config = dict(
    num_key_value_heads=12,
    vocab_size=4096,
    hidden_act='tanh_gelu',
    norm_eps=1e-05,
    qk_norm=False,
    warmup_steps=352,
    decay_fraction=0.744,
)
MLP neurons of a small language model. Each row is named by its layer, matrix (down: output weights) and neuron, and shows model dimensions 176-271. Each number is 128 + 24 x the weight over its row's rms, rounded and kept within 0 to 255. Numbers have three digits each.
Before each neuron's rows, "fires before" lists the tokens most often just after its 100 highest values on Wikipedia text that the model never trained on. A number after a token or word is its count.

fires before: "|" 52, " used" 7
L6.down596:109090134114109132142117125138129121170162120049129168065116116122138129111130150131132138164123152147117114137146092105161152151144139082133030139105178114125141133118110144124127149117080134116182096122090133107127103142137158112137141118154108149132119134149103182139140147091145110094

fires before: "." 20, "," 13, ".\n\n" 9, " of" 5, ")\n\n" 4, ")" 4
L6.down203:153089179130139145107078117149120111091115127144150122174124138107112094119119168173107092137084116182124140127161096162146101133149123101140127147125192143113134116116130141090137151126104138113152116128109107133100110135122114139120163140174145147124131117140125114124142101115131119101

fires before: "," 25, "." 15, " season" 7, "–" 7, " to" 6
L7.down824:109129122111151136123161105164183139163097153115146108137124126157139062152144174158078108121133118100156147170117094142099109130061143116110111130093154112123149115113097127112120111138146111132154138135137104108148142106154123137105110107133109130092108129147146082101101132080163124171

fires before: "==\n" 19, "==\n\n" 18, "===\n\n" 5, "ography" 4, " and" 4, "===\n" 4
L5.down333:101124178110112109165143139113118128139111159137134165155146122110110141109111073145135122127099122142124106075113140137152161090142168156123102164118176083086104138134139153123117152171149191098175121127122102135098125071098139121117123119100098121124167103129083179122138097108108145101

fires before: " " 67, "," 4
L6.down928:099187117157136141142126122094115151112093119129143137132111113132123158130137101115158122149149125093138106092129149141122093109108116115102139126089129135135093130131135101113130125125118148134036111097178149154087137130109136134182132103145134086092101159141073114117129145132124102090

fires before: " |" 30, "–" 13, "3" 7, " |\n" 6, "7" 6, "1" 5
L6.down1026:126168165161156117133139147149136128133103143127131122115169187131097130139069125148124137091129150138177116105116163142061135119141147135106148098114144120104132137094080122150130153126126138118170135139145112141161177146165110156132159113072124124174118178129111144106129187121104081124

fires before: " |" 19, "%" 13, ")" 12, " |\n" 8, " (" 7, " m" 4
L7.down803:149168121118133150106074124130150169145096121174107089117084107064121153150113090114111122140173174132130090136128161154129129072124092090171127128124114137146150116138136103092148091128155141098083138122146129135099138164119132106131118143121131108114106111130089087141132105149110083098

fires before: "0" 13, "5" 13, "7" 11, "8" 11, "1" 11, "4" 11
L7.down1085:130136103157144110139089120139151134128130126113123146119160109114147184145161100115097115116121152079160108112101138129052106102109150111117091144107112120101122152135091125116124122135148128122158122129115117109173146105122100177087130139144121112184133136125113107105139169119117150111

fires before: " |" 38, "." 14, ":" 5
L7.down1296:098159100170089126108108113107111117134161111121090089093102103109101125124116117131082114148107184134150132096157151172129138112108090127118083099140133101121155102175131122130135141140146180175138098113096103135101121098123117119103147141123127103153118096145101108160163149129114086113

fires before: "," 13, ".\n\n" 12, "." 11, " He" 7, " and" 6, " to" 5
L5.down972:137094094104143139105163089112131098122159160114111125144143155122125124126152119118141118130147123150146139131112123147145152167165104102118123139137174101122115133120109121122136146088168153136129094151097120123140128134122165147139109097117139143129141120145159138129065085149138156140

fires before: " |" 25, " " 21, " |\n" 16, "–" 6, "8" 4
L6.down1133:115178137173102137116112101153117156136110070123101111135143124126096129131098107148138086169101191099152090144132124135118114167161105135106102099136143127122114143142102131158080104129159091138128143105108109156121139155135113125145157126099149147169147122090142098140106150116168113104

fires before: " |" 29, "." 16, " " 7, "," 5, " years" 4, " |\n" 4
L5.down614:138121129145104140173083114105116106139114107148160132110101121147063092142111161138136113098134061179118160126120168105136135118107137119134127147109112146094149128111140102128152149129124155074147139127115121118096095147125207130186123107108127158096142125093062116143146136114146139098

fires before: "==\n" 30, "==\n\n" 10, " and" 6, " ==\n" 6
L5.down1533:127116132088115129142164152175099120107134129153154129159108141138133113117071122137124145102104098183139108164161135172114125146121165155133178118137144113114133125129119125124137151141139183096142141122120123144122122116144109146159141136128111197129130157108103076139131117114121127140

fires before: "|" 58, "|---|---|---|---" 5
L7.down259:130137117141127146154126124137128100139160112121114116105106135085154095119152142154119146169124156087142127140122078106122161132155130073117059124092144130156126125106106160167123133137140153139151097127134145113089100139106141158131113131139147128144122142141081108139139151098164120116

fires before: " " 26, " |" 15, " B" 8, " Silver" 4
L7.down1323:098143130160180088102100108105131145103153093133100077095135171117077100118120167161147124152133173108147097155136136118143117155153040099122134117094101131148153134095116152115092115101133135116138144100111090132124119141170101127128126176126093135141155137099148070148154122152112135123

fires before: " |" 37, "–" 13, ":" 8
L7.down1071:122151104172123165106100134153117151142131106141142078120153122111129115125136112128124123139111149136154106121124119101123144146154110114104114167105109140151149135109153161114119101073117156158140164125141102152122126118170139156105131159148126089124139130129113115178125161141123142147

fires before: " |" 19, "," 18, ".\n\n" 7, "\n" 6
L7.down1411:126140108162134092089145145108122149143143136097137130158138165168090106143147101118087145129100159138133144121119134138126082160101125162112116103153134121069130132137113099128105113149097142124165138108091120108076142154132085090088112140129120121184116115121142181140116161148112079146

fires before: " " 24, " |" 20, " B" 5, " L" 4
L7.down568:131126110196118118146084142127107119155152122110080100160132140113047108112131112128128131147143137095147141117136117101151128105137084154107100146128120175160108123087129120141104110092093160102118139098126070134119128155131180151120152103100139118129132138103093127138124133132147143092

fires before: "==\n" 19, "\n" 14, "==\n\n" 12, " ==\n" 10, " ==\n\n" 4, "ales" 4
L5.down318:097124115106146130136134128113104159129132116131169140112141117131184121136121140126112113093158076124124112158133144145111121099134098178104135142138142141091096112147147101046119110128135154141121094137150151152123137107102112101147166139145089130123135130101119105150110156190135159163

fires before: " |" 33, " |\n" 21, "%" 12, " m" 6
L8.down1169:149110143137123163121122118155151121158161125116094106118101104137129168097088090151082119149180140189119114137108093116145115132189150138150120118096101110135155123115153119123126110145159125119152145127156131124140139171166133108161107145141151137146152119151091146134102118098157116085

fires before: " |" 38, " " 22, " medal" 9, " (" 4
L7.down1168:169160108145145154143131148105155137074113116104150098135166124100065148152134095153117126117116155122123133147183134087097087137151085121140141121101138150110130131078119136115122152119136118117100179121160111103142113162176108151104143131125147103167126125129088122168180152126142104141